MLP neurons of a small language model. Each row is named by its layer, matrix (gate and up: input weights; down: output weights) and neuron, and shows model dimensions 0-191. Each number is 128 + 32 x the weight over its row's rms, rounded and kept within 0 to 255. Numbers have three digits each. A neuron's up and down rows have the sign that makes its largest values positive.
Before each neuron's rows, "fires on" lists the tokens most often at its 100 highest values on Wikipedia text that the model never trained on. A number after a token or word is its count.

fires on: " of" 25, " that" 10, "ve" 10, "my" 9, "er" 9
L5.gate59:140098090103079128122151120163136185108140129107144114103099128108147101139117102124237097086119184168097150108074123104124165052090075083086119117109139149110157157100140152070096148128157119168185115159094170148140110151159125122206143024145046118128078138043100113112194123153151135091120121096176144165116155112139124131122134129136179111081187098150086086125145138152184141103127113095168142101107116130170154136102113137105089206171165095134146144082144116146134157137122095129148146168129116077130133080094133124137143092158107142086193138166159143143104118089163116087
L5.up59:112122072174114191047124131143133127161092126138169118051092118153078167122103096129110117186134162164164154084150133074121139032113106166129154157095145221120171074146139145120102157123145126232128108102096144146118135140148165122163132165114125098131138079121127187164132187181125099137097085139155188143131126178166105164160124190123144123193127116151096098147110152160156148112187135140112100141154095169092154122159110162118094116176104141113104171163125155168144151177124121173129153137138159086107142127110075120171159095093136118142146067085189159116115139136138145179
L5.down59:111196154120105060141120103121135209126146144098188164135117173160125136161154099103155106122162122165148170123133182129104124135086152102063106150106148096098124128110099150111120108141196149139085102107108140170084102088135076125089117000138052130221063126129116123139195113162153181150111106106169096147141148112125147126108100144156157093155135099162118161094110108129168098106121118157169081130117115105157133134096142124113113160117155158191155186151078149206140095105141059182135129134152121138146179094127087138115125125173111135089096101091096168099137120127120091176

fires on: "ic" 26, "th" 13, " and" 10, " of" 10, "s" 6, "ing" 5
L6.gate5:133166143119225163145110170139168128111061080106128121093072161134083123139143107178150120095173121141143110134070123149182128104087168118141112116129097118132103102115106097112126144125079140142136130148109133113148102101130149134169129106113182123112180117080123148182115096091121171203142120088111125106137085170126105162209132120065184185151128100123171047084110125107108116130070121089115119120136136133087152131192122091114104113088144153077134152160079115157136132133089141153159054067104158151105048053103195125142107111080144103119078104120116142087124065108124182145
L6.up5:105125142134121124109149212145179098058137059062130116084118146178090100148084155121147097071172126160156080149054122181208157149152096126142100080094159135147127099139044142184090081108104143093114124152107096146148130089174121131148135098135093196088098152160115157159106135133179120173130152134163117059129132165135140177140095074137139146117133143144150096120150110160148188142117089079100065156146118142154141137154112104147157112126123109161152117163123151141114108141072113102150088101091120092126094154143109119173126065030182147107129115130125143144183107152140154178
L6.down5:139115063082109131081117109077105148124146119131106101117145139054116154165141136102075184132034072136122161150118136206156140067167151131155089149132118168108051141177131094205073188105143097132204113059111132136076150127141113107163138141126134090131090173135126065148144155121118133146124099171133127070091145075115140148143164111097123152137091128142112084130107098102076127186192167205132054099128127118130122079065124143067131129110127095157153130122155131115111168169116154172089122146094131147130075159145094126112113123136073179146169131120107139127138111132124135100

fires on: " and" 36, "per" 11, "," 10, " or" 8, "th" 5
L5.gate285:089174160135107104122147123098159052138101031129122173100104163092095111095096173129161126157136091106130143130134071155163169070114109193161086165155136136117171111143081139162166130114128114151106145101126100150109124100176169155162184079148105093104166159098106130155157165139178156139154144096157180103097137153202158120154082083196139136151121154104150098143141113061153152173170105172122131112138128108166149105121118121126148196171181142132175100162126143120111147172093160087134083105119116114118088099120171123233107124171086124123125121061148185146154158080143088133
L5.up285:096122122149131066091130153141137132112163138150114132120122141144077089182099130169155132184145111144183146134113123108172126172149092097141075121162136122112155090159120121160073132153138202122144160177130111134164133121167139066145131099104078126134139090100122167106166103093169136089135083088087139094102179128128184131075175131164122097062201164110142082188122123112152163179139150147134055182161170146168161139140124122174168189124087130156133074160173153102107133092111122133113089114149104104081102153137127145200103070172156181092134113158183095131143112202093091076
L5.down285:135119105118118133160104167133078130098166208146120175118152139088131221193144185091104096100136109159130179133133127145101169141119142147121130087089149089139144129123125117146078132105173167157078095083099118102141139102142096171188116136145112170090151085151127073142160092152124148157120153100139091118173115142148169088113182101139211144128069097155147117151111205155103075102074083117129137187088083139069098120089173132136125129099144107096135146088138134164134146178115103173150193145144158106065169136116114113063107102146114102099094155094072159169123102095080149176

fires on: "e" 25, " two" 18, "be" 13, "a" 11, "en" 5
L2.gate30:097119112167055120151103152134094117108170191106121157107118162131119091140069156114139159131115080071115160168128061120184123117146141151091204135142153159119128096144045129172150124087135122131085185156073188078154067127107146122109110155108123106199078137158174102108167171124125169098093118189166127125170135129137156145121147072098108182132119196194139175153093124082080132141190172122148167150138120145124121145153114074129131130191194119119101104117133139119100181149082145191136126064131094113109101148124105172135125140126165138173165138143147130101139144164112186138
L2.up30:175181153108149102141073117167124177208116103161138185116115136147181153127119102116165133101099097071132158132147089173125151102164149074116191139141192145148154118109128088131046175128160124147143205205153140121185148119155182067065086149155154163161055137124126163102135153178121127105093112190111142158161093133152149108119132151126124177138083155147114175111158085065125077101118168088157119127178082101148152131188113093119115169131115149130141109153125108115128094111072150076102085107070107138107153158109192127156155145162119115101141111153150107126151123114128171167
L2.down30:109078100079161115112031118114135113171079131170141090129053109129116139145115083147180137146103111142137061092072126124108160124121122123122106153085176137129144119147125125080098180143124117073167113150154121127182142110152117093112160093153136102171125196142077114175056161207152052070194125147087112103086112127116111090110124151142125085135124103154166132098194155152141091165116175137155158137090110165139149119141083113145115188108121105128101097109095173138141134076112118135107145133097102109118180115191162106069120075159098084117158076127139117161143062092135093172

fires on: "or" 33, " |" 29, ":" 9, "al" 6, "y" 6, "cu" 4
L2.gate308:150164128084173114120107119142071104156154159133151095135109113047122178090121137171122105176092118127166094115131124141110162203151152158144155163131073100088118113166166197134133084137131130096101174089154169064118124194118149064122089141147211118166046130130151165130147148176114102124100117090174164133129155109209116181134157109138127094110109129170166043146086145114173148154073166175105182095134118131138106140096112133175114139116150095167118145119146132100121181161154166132116139125115129151173051162192163145131091162145136130085142152115113156105088158121088141097
L2.up308:144076155066133092140176194108074123109141101130113126139164136102115181158191106141141117126191087179133125083136103184142128127077116177143163112109122164109151152086128077146094113137135194175080155140043119121160127163073101164119105112126111097120097070092148167161148145167140059152166077121046083149151123116107073104109067111167120148162125123122099123119115182107126103138130144130134134157203071101149099105131126197138088189132113102141165153140160139163111154187134093083097150114113107199091130156115159149127138122164121082142142124083080158078120159113158114135
L2.down308:137067138086063109141124111073066212100117107146112102101108135128148152127105127136134086121130089125144141149164170154160156150142139147168054126078153133126103090114105144140090226112149118070142135115159148141064145074146162112146195136095125155173166123128170084124125114109087142056130160085075141097208126092155118137125059148157122122082063145134141155166130064090120112146110089118183083109112182110122123106135150079134158089164084141144120145097150158107113149113123104175134048106139139073075157105137132141130145104145185140127128104173070102086117128099147114091

fires on: " to" 18, " in" 14, "n" 11, " a" 9, "-" 8, "ant" 6
L5.gate503:144109097102122113172101067142120143119148064125108146095142157128124055121125131048167120070105090212089136162138115143180142151123116129166101103127101054096137068096175152126130145140161207083091125146152137148134095116154182118103149088166116035110187088086161103064089144108111104119154148114125125166116157095098143166097096160155132138119124078229150138136151054182109111132187118064159150133162086132112140204133145137145169153153101170107092116142137094110096146098120084155132154121093168116112111100158120125143161164140123111154108151080145158097106136134140141118
L5.up503:166164064197115179127130135127105167098152166142112126115111112116129159072142152135154145168109087148126085136084104186158124167188124134137153097149132126148182158175033136126174131110149168126118140081034139091106057132155141146137103080138125064076113131101165152079120143116100113068050141138169116121146075107131149166158107168145110186096131128127084094135123086174120085133172173187123179097139161168136099118125097115157109106143088127122109179113155124148175169087111115124146097097088157116143140086157131076093108121063101182115158134095120111061131135122166135162
L5.down503:127055080137134188104089168147172136074137221119132162142111107159120123128132079162091130126143080168122176065142122119153115113054062143120146101161122111111133145088140146108099177119054122084124209130118128136185072139117112156091139166147182123123187162160123129123109124142172093177095175153102181071133145079138166131111150131191132102153124121122127120091159118148073210140095127172111161160102121088101112159054186140107140135126144101105151097061138136130090115165159127150125124135078135163132140164154099137145066150159165133151122132103126125128141155149138179191

fires on: " city" 25, " post" 5, "bor" 5, "st" 5, "c" 5, "se" 5
L9.gate422:125121147184151109205131100152129147073172098098157143154111149133127162071151118126024168140142179076108146113162102133121093104145153110139130134146164144078167174180125141091156170200108050125156107125105100134114076134100187212138127111151147099102176146110112106139085124145183125133103109101143098099154104086139149096209107165146158084128119150150144139157068131127139074179100170098098138161093153078170141155087056090157125141128150138093095158136169132133113153121109161118080149189091102152109109096101095173102138134114118157119137175142140082149087088157157099086
L9.up422:156143120111164217079112095137180165107143088099141091176148098099066141120164104147121120089118114097079092092116121098120163134120088153102064198091083122053114123150075113151142113139135087094171207175107116112127163161205065159162127123161082130119128126152171119120120163198117095118152110142124151111188113137145133084176086164114137079154099109115170113183162148143185080146148071074133166135102100127107117152085119116110133104101148120133173160135142095066137125135176167081095102141098145104107100088110152161145134073132136137173133092153136131118149143215141129125
L9.down422:129181098138100157128163152126111079165126149149134166112158068193151198152109123044184105124131087103154073136068105089152173097164083130141067128121121113201083095133175153168146086117120182160112094114131153141121130112115133105067105100169121132175130095101123139098076128087106088141100166152101144104135151197053121147127143105117164145110165140120068123109171112123110160128125028104136084080124145145140146144194123159127151154100160183084149129156151142135116142091086042181125128117140122114153141156118092124102123156072120105195140133147156166123160083144111128147

fires on: " in" 17, " at" 15, " a" 13, " the" 11, " of" 11
L9.gate386:057075115060143173116121087092170154149176101195085106082151115138180105149109133111073118133129114144090100133138118141132135133174080108131129104143107099127104179173109164181122075168144167143092215146087163097169067152147146094149121103110118134191155157144150142087113127090098108108094119104125125098103117091149185089124170155123172074125167135113157121166137137102180129180091141132210131146093132108127067199125163116169135130095136151135120185167150104116118145169059111159192129103155129119155153127171117079153081149149121099116063150108152156108162084131180095140
L9.up386:148104045182189153146082085076089101133109140177106158129100144140142121201075158112119124097103121140120154131163193130161154140080138123111148128157060125095153189116107106161146112131087133154118113142093133137120083130089138065131154071141122130142133146096137044091125112109184112142150084174115121126083117077133148129128092156176145164137147127058087126124069113144116102148129202084169121167152199138195082191146100149148113127093100145193149173143137115130125126106163106194140161159148145112130132084143166078106130136118145187171121180127121115067154157138136090168
L9.down386:171182129115095144102084081203119170098162115104161137159116146206142055077149158168131111139183068120143155124140132103087129092142149185110128127129148134157111104154133046069134087170144142149129129077143129174104122162140193190095112143175137180130154107161114155134141164143120119062105138152040117169105131149167101148125109060155167141149137078134148121115154125134104126188150113174108117105158184172099127115159059161097166109149075181120127071144118128150148135136115146103133136113079115123098142119134127171153154107155116149122155042069127099192148177129137132143

fires on: "en" 12, "ten" 12, "e" 12, "y" 11, "im" 11, "A" 10
L2.gate261:147071142100111143159145106119132118140080170175106181137111105116156064091223181085134099154131148112097114173150172144067132102155130159142141188170154100111102157113173127073120091129085172123111114152129142126134127143088175196133151108150096136134099145168178092123124131153168131165164109150117114133125163158107105159120087187087151183095094128143090120083089062049105174071134121093155139150155183123156102169139107131096153151103185106196088127131112134130148153116089158120124193138189093043120211142113100098164141098119144155144149101149121144127170116117131165122
L2.up261:156086174124111138126155147107071131144125131137119179077139151124102106106133141095153127057129147139141198131141139168158175122132105149151164100073098163177186175177182121181112112135142100029128190155088144204146107120131131138103166106154113092126114210169141161104212142131163170113123136101144133149172086141099139108141118133084094143131108160098116157093144076062164128120115123169130075138153144126191136093130143162138114153128190159067143081129186147052132135140127116131168146166214152120095075117125135137112115130109133141159118150149106152087178180131126103160
L2.down261:167149124103100071177103104121151087160110086082179104111161171153146156155124125158126177145093102146117124147141149153150138164177119118097164215129107080160144129143109089119172140118134047133112126144097130138091050112168116150099167120121163124138126220095120129153138146145186116078169160119129184113082075117134153133093177095141080152137086103138144143148120133088128113168171192157132131155166113122133141110162131084152087133119017138109081151136097134086141099123135101104138109075140130115090174099173102098102080139114155096162171125109101059116143136143123232091

fires on: " not" 38, "o" 15, " –" 10, " To" 8, "ta" 7, "no" 5
L6.gate290:155127103109147119067142178115148081141121140106133172216152116165095135110050085125120082126151146152139157207134174102114094107114082102139083134163172134099129150116161114148146166145159108127116110139162143117148110155113080158201152099112063111132094088169123076141083101119111098127142111149103106128175118129133102192106146171121090220144134162106162057146077045152159152100067143112100171120085106128104118085158122162134139180102128163077210120134079114091142123104144136089175136164083158111140121152093148105162148142172138111184129082088148150120119110132075157146
L6.up290:138151133150101053158078102129145165107178124146130148161110146150066104156061095145115153146122163104210182102107107161199120131097130179104144055109166182109093095119113141111132127152055163114128114086092105100065090137150070133144119105135101095101077130119130166107085102111108113127103087110108083140152095083116097103094141134132112100091133094114101104121134102099093120157123115114119114118092134173125156112109218115180127115117084135149158191121154174110105158159149134133070148113100198107129096095103139178096153123127168159173138186095089122232147112065151159135
L6.down290:137104137161103085122133148150099091159159077172137145094098121083145142123106085140129181055106082092106138123129139101174112115096157139060110060108190126073086136146114129128109099087134220121153118156122110152158089119113134143163054100127095175087099209127129133135170105101106103081119219091107094165133104142140175103111164144210180077116068066127101169101123137103167061127136093128177105088165129103061124124155100152095102119151112105117154141105129140126141184162104136146125114139112142130159146129102147127092172124129122141140128153072170092202130167095106143126